config = dict(
    activation='gelu',
    beta2=0.98,
    warmup_steps=539,
    decay_fraction=0.651,
    decay_shape='linear',
    final_lr_fraction=0.05,
    batch_tokens=32768,
)
MLP neurons of a small language model. Each row is named by its layer, matrix (up: input weights) and neuron, and shows model dimensions 0-255. Each number is 500 + 40 x the weight over its row's rms, rounded and kept within 0 to 999. Numbers have three digits each.
Before each neuron's rows, "fires in" lists the words (lower case) most often at its 100 highest values on Wikipedia text that the model never trained on.

fires in: "called", "public", "known", "association", "from", "various"
L2.up196:482506473499452410456554473446482479485516507508538533507550481459532530531516492471449553538485447440469499474487535538487543523527504497452474427447472524512588438531442507474493532461411562529520523530477490526508467578528643483480526427494406490560505572428411537457539520462513489448504561534484562535498494463537525466505466582438452528489432461535471454535517456518473482558533527539557497550545487514498544498485443411499532499538464485495483480533539472430498491507505412453483540486418505520425514511530457485526428515488534508482539459469511535485500443527436439454505524533423591509575565489511553490503481516512527522509523440499523488454481541496525585533503482434465493465456544470563467486577507504533543513500546522514573525513445469485509498477534481

fires in: "while", "home", "effects", "politician", "war"
L2.up450:523521466537541494516485469500504441536566554551421478435562536461521422456547527495476616533431488482522508529457515514603534533599514538517438479457499515467489539556525562543450475494413575512428583494454543472497564465542563497499502531499495499560479467477473480495562496499496495502451514427437516559386551502489486515572421499452408510489452548456483450476477440504501400527513470544502538479547494505526483524460573476500543474556473508438514524507485489483456550431525527481431503479486466480519460522508491486528492493498540491477454479457541511532438529470498469466583508597532499529515524517494537518543512511484409421473461502476455530511494543440514541482501502479426464509569470440530512544535450513544539521481532453559479495469478511507484485523458506

fires in: "also", "during", "after", "following", "those", "close"
L2.up111:499545509466509513522539458508540490500492503423515460465442468532432460473461445525463464503401473508456433502537524554570463521484487492512561536463514593550477554546432480483580362542496504539486418501498436589525512495496489439461375535502517510497462500506495425443514566494494506505560479459510449440456552471573503495482478508546499506459543477490522535495494440486586469528462512487493526441540532557504534491484495468530514492492493510491539471527498527488472483475505388495550497544528522468482462520524512498532532500509512440596491459472508510573477452468482571465540513569500503545568464481531458513472446507488488426485417448533476569503507546593537493451515419483516455512550452515475518572508518593500520565496578499493487514495508521486479546532544487

fires in: "it", "from", "england", "returned", "james"
L2.up257:520559543502580478465532589507511523476545468397414502505459467512513407490500491485520510475508427532571490502470445494499490440516475495534485492483491509471405566468468565517522436500529414465471498500481580527540536482556485474479496480476538503542475445548498478494573488513475496500523481437468545578400477553469491560542488437506532486423469573479506559583480524532455518495411486533470492492518554438478533477546531538540451497419507432556586500488524480562423536427565498520533530540555505470499501467454475529521456477464497560461535479526492544484579565503438583463521499500479482479493481558517500528550493413496471469432458553497506449480493473497470543485490460516484504451467473537483491482454520470526439505484536502516421490467553564458485456473489552

fires in: "between", "according", "joined", "professional", "join", "provide"
L2.up350:538492500570523467451481511537551499459461529428514447479553502551489400447499478461495427485462532528510429531477540497488559529520503516436478521502535502460462540527483531492510504532523490554439480524445460547510485444430458534501527478457502444532520420493540486526506467464484424441478435505509486583466574492512507495507538446465443489468521484477541544489420588427626490495509501517470463536481476525491533502458544514532482458554497499505526507469459508467569510465547492482493483507550569499531556541507489475602463580468524505457484421533431492524565487475497506499479454488560549570598473536478518522526495448480548568483469411451497529500532557466501534482442450480503430473568462523534479502473456580545503454445511466436459476480580529536462469512449551

fires in: "life", "american", "jpn", "municipality", "history", "summer"
L2.up197:575456625555429508454481510568550433463482513485503485475559528516514505500478520517488478448467567517452481500502572522470526507455483555532472548420470567525511520500500504492520506496472503531523459565541507572445442483462518519463407474481474499514520524441498445528440500509490489521443443527458443557518467588454460514530474486519498494526572555439557573497500497591509494476472488502421487533467466518462532550530495516497475465580459458488524578465421502566491533498430495539500541520573510532448475471489452555460528579513514513433493511498478524490482616557469418396489512522528467461477522498515504522488493506463574516466449503416453428507521517493517517462472535420483490428503534520505475503548520506461513489501522474438497445460517493435453426520465536

fires in: "check", "is", "s", "as"
L4.up318:464526458505475548461509513576496513512525513522530509439494506517554492469493529463554451460475419541476455542405577525515514429506449540432505577513524562463471496476528536479541454489425526460527534506486548443477567494481488495511513529474495476512522567460478466479448478565466457476474433472552505470504531530532477523553472492481521465480530466537515476511434535476461463503479577576422553418485512494495567535540535504529596502526390495541484558488420522460483561440536467480484487522505503587489513523480530545521537539486467552447496530474429529491515513399494444491558484496512446509538527509538566515555525387497536503521514554475482531505524458486433439513472465447502563457542486518491529423504422491515485533477449516599500481510486494588507487518468590

fires in: "and", "life", "cultural", "which", "also"
L4.up409:513525508497535545536555526472446486516509524500530483443534429547538528424512529500516485565520583428521524481483513473538509549511481518464496506482541461525519483475492497482533477471548475494491538530550429491518470505486517541465536495483468491491395483443486411444494444512489492498569587507496467477492448506497428542509435534471574457473560451507510557492474437539562491489559442426460556505611497428459517510540586514498499526523486517463564528494472538506475487504439518482507552491456468449525497473591520551505511386503473515598465567549474537457482501483533529494442533527525523454449555467535480523439471520430512461449551462560495546420515526492521522474501443514520437616467521500496448448496514524499528579502576522541498491485419534487480552462544449

fires in: "after", "times", "sometimes", "council", "father"
L2.up220:457486510535602548470558526578462507524463514499498523511451523446459478447585539459498553472513503558517442499541431530474531531480459492405454572397480486499496510517513483433534474506535461429531505502533567461526498462572461501464486490428499532482542582465466510508464570520467507530508483524461472437574572557535516492479537448487506458470537420470515531496455403478501470511561515509493542539460435488547486489547505480483517430454483493464538499465527519502535492514481520572533585477570498472563492454476510533551471498539450463425479496472475416482542494504507636538440517482590512487522512508514434494526486508454516555431481434541512558490488447468570505491484502497526482514511502509486527478522486568476458502464516452497434511473519553623530500492513497

fires in: "they", "warped", "king", "artists", "war", "continued"
L2.up459:490543459487495523445529455479425539465503463477531525489469453522529546481496529434501514395519491466559463466482463448533411549489466480491401494477562579490393528526503585514523474470546530475461486467491450488496495505479515409477498441531509476549512502533483486487546523514535499426515533479498508552442547539525487494492536482486463506492477490504466460511452509482480481555477511508439469531492537407499549534477523496558572507562482467487547503478514535493477507363500502494515578527489532555481525514576462509540518548485504523500535402504448564429518447472449558509529481550423479444541428512496511549534544502607527517474426503470440528461462507444512526532498396459546571472527528538488506482531483502523441525491491480570481467502535469531588538590477504

fires in: "same", "set", "each", "order", "murder", "continues"
L2.up310:442513501470500546501571517503544467492490510482533478500516509444550454405543522515523540475498420466508499492530500467476510565538492476437521427420538506516576542507395636463486506479434489521414499527490580469561514547529480534470513546490436432562544489507469436529494498522509460456526522487475522509512494485489475477495461464458479493576506502492469476498491467435402525567513539509568544481562531478463546484488528572519455491474484537500472472496477424414455481437519558460474484463478487525517489510473494567536554460487507445489519531471511488492382446548428594536488542506481524543598495490530539469470496483458549479521462502546484521451526460499545513490530489434491538521568524569571510496504463523486460564518505538438507528477451603492487515464535553

fires in: "after", "including", "based", "career", "biography", "identified"
L2.up482:511455453511533482454489537511523513495497537436521553480470485425512477446531520490481548520412472542509449512538566568468597530430540483504424510525506472482488480540479507494466472472432553447525488548466582477464488523539562500476474455488492478505515501509520490413523545465513422498469483528492503511515460399553529479475496518500552489494479484544492403523472517447453453529474492536492540601527540498513504472414464516553430487526491484406491585468434468492509518487555508610513526498526496514446498460506497508504449516494511512452553509454481526550530478495485545504495520527500505513545516537565470525446556441501438460490483420527507554481500480514442532500477501512507524604490459536546492565502475630474483439497477504564481555474361452478505530462589532

fires in: "where", "about", "down", "while", "small", "their"
L2.up327:494492548516425477487536526535521508456512513345497523481519519437527513504484513535541497496449543501483552488496489525609559501522524514520528518534486493477501512481408494490442493450456505499487526494529466535567465511462610500476523428523456504545463557493496446439576505505435506574513397494544483506459474509446532485465544481508495439562619476537509433438489477578442482466520503553487514515485509498467489482499471505473444503499540461506597492444466569593492453490441544506536516503649529504505496473422545502472494534460481485504507464513479469476524509562482527525497536513477512478514529418481458445450429507434517485493465499504441454530488485544529437503523496465477479469499535548542416535561524501495491449435554550488502484541486525513416456499545522

fires in: "s", "summer", "day", "people", "yards"
L2.up47:534477549549557465562425515494448531472493519493447422522444499489497513525580453546540412497486431495448505524495491456515523470508525546416491529485526495540500475556527522486542520490501391560533505486608474496472481495524503472515487424470495481548529561465555512569441466546467495535517492533482511513566529521555513475449477528585480519387471571468454479470455481434543487492522557582565524474491394472527525522498418509561481505492456502414518493488479529533486518510519491425526557492570529489463519483484527513535533533489481505406576476495522473480527564524497507472463513534542498517468559453561496510476554470468541478458481508430520477556557413485551533480447517525542477458533476519446531532521495512428519429467507513470472527485487438489403487487438536

fires in: "american", "s", "authority", "author", "home"
L2.up449:482493547519597547534544515510532527511517516514463476509528544476522448447433467492564460503529491498536563493474491421470494584493538504478517484456553504511467593503421517518518497484478552526525463448457483535524504550529533520521471462434501507545571547444511496484474477478455517515501554487457558518405464507487458527455472498533511535506537501438518517526472527468451475483432503598544518495539568526530575510521557563561513469452418408540495497534512408476478498467468543451493585475619544540480576449483483536518505513492458491502527507496512522481576534504400547525516493473484462479559500520528470507468458491411439497487490579522509469480496443438518576460481476402523481548480441506494558515441465517484508509528560581518545458490455496497470474546420487

fires in: "including", "major", "own", "eastern", "conducted"
L2.up203:508444510561485503491500526490459484567481445475471539486461487551434493494509516510490516552582519473505492473548491570475481520497494456508456558472487495576508495474522453485551427503493492480530407504521571544511519547466502541513454549471513486475562515485477428491535558476476530501480591430458491491574510476564431477502461530483427470503464510507510523518528306525493545528511457483540557528492510544492509512464561444508502490559431514531509455505524442466521529442487459584484503484590469572460528386450527579483509482463509482496495569480489467453473492535520539504560471588549412495525550508488535491504495467483486436422495535546414472485499533469574509468552474540503504527480468555516481515533397515500467494467565489447456521451510535521530520506481512

fires in: "awards", "after", "returned", "following", "towards"
L2.up243:489439536589501491479494506551517430549490476495481508534513479532492467401522548480470444456539508454554458515403510486509464537551437500553451629422499514486516517493491565388537502535468472468504486456492470510486501507517530460444544369486446536533489542434462496509521523533510474481482440495476453566517462499520490581478491482461495501496454546512541512495502552428520417509540517514415540461488548480502556510452471476522518467490492501421585548536503519508491495435544472479472540522526488504488453488507471557534524537579515524477458451469474558511527443461531521491554444533412462531480494536552503605482503512507501497516463579465444461454464527534474516517528526474603509433549544565467545491540481558479443472496516515513457487476566488536538507551461501

fires in: "on", "day", "time", "according", "bridge"
L2.up137:440535513562485558458538456517470556491487507496502518411439506510527528458498478500443514470458448483498446500445544451567520500512518560504481485548471534431538506534499505535498498475466579514467496500531510447554529448516522591455478500464534530567490503567536566486570541456524521517529430484497540548460540474532462546460495469419547553516411501538509412535483465478566491512455547532448512496554509487476564464465515497543496561541495530429521502458510521442584512495431533523525526516513510528514420474448485572488448482476518542569490485495452492516539413402493525503498539458427544513502426480483494566525567571523507575508447598453477505485486482389555504471507486557481538445532473465508517514534443545430486468497486527518546434480519455447460516484519502

fires in: "located", "based", "sydney", "car", "complex", "left"
L2.up333:481498574594483543465475544599481504513499426459556498480512453482500528467497506482532494527541477499543544507516528531511506500550508520457371511562506538451563541603524488528511452510445501465457476559540528492511606459525484506464468468513510437549517526489536473512536431481509513498572497531473488517562513498482509540573476451456490484536447458483438516449531477532519464549500524542438422564548544460510547565537486510529463547458461580435529540477505436511471454509506540522466530516567530526590495536496459501563457560559564498480474423506497496494461505548461526450482519564467487508454460516528506496461489478443541512433474583467452493459488458389421528452467536439477497511439475521479508461457512504535521518546502455446526455451510401489493497480527470

fires in: "one", "received", "because", "had", "become"
L4.up247:510450496465563505505550496529548491512559483456502394519506469481511471495506525459529514485589467486493532478491538549490578464489470485551479536460521559505487539514547545505502497569425474483485462513546499492570533531451555493426524541481447596536526517561483504464498495530403446456493468462555504513520487610485448527544431446497472464504529542532520467543428488466479501502476542560541517506562504504482581517505503617521563463471494460520551488482447455474545468445461433464462507529561473518456553467519443420449549481511447500533445441485447513511518454483541522458503438534436489546471480497525519578487473457514519478555417510547565462474529454508497434489447476490424463499561488539449548505479412432538452523505509493481552477494551563459453496467510493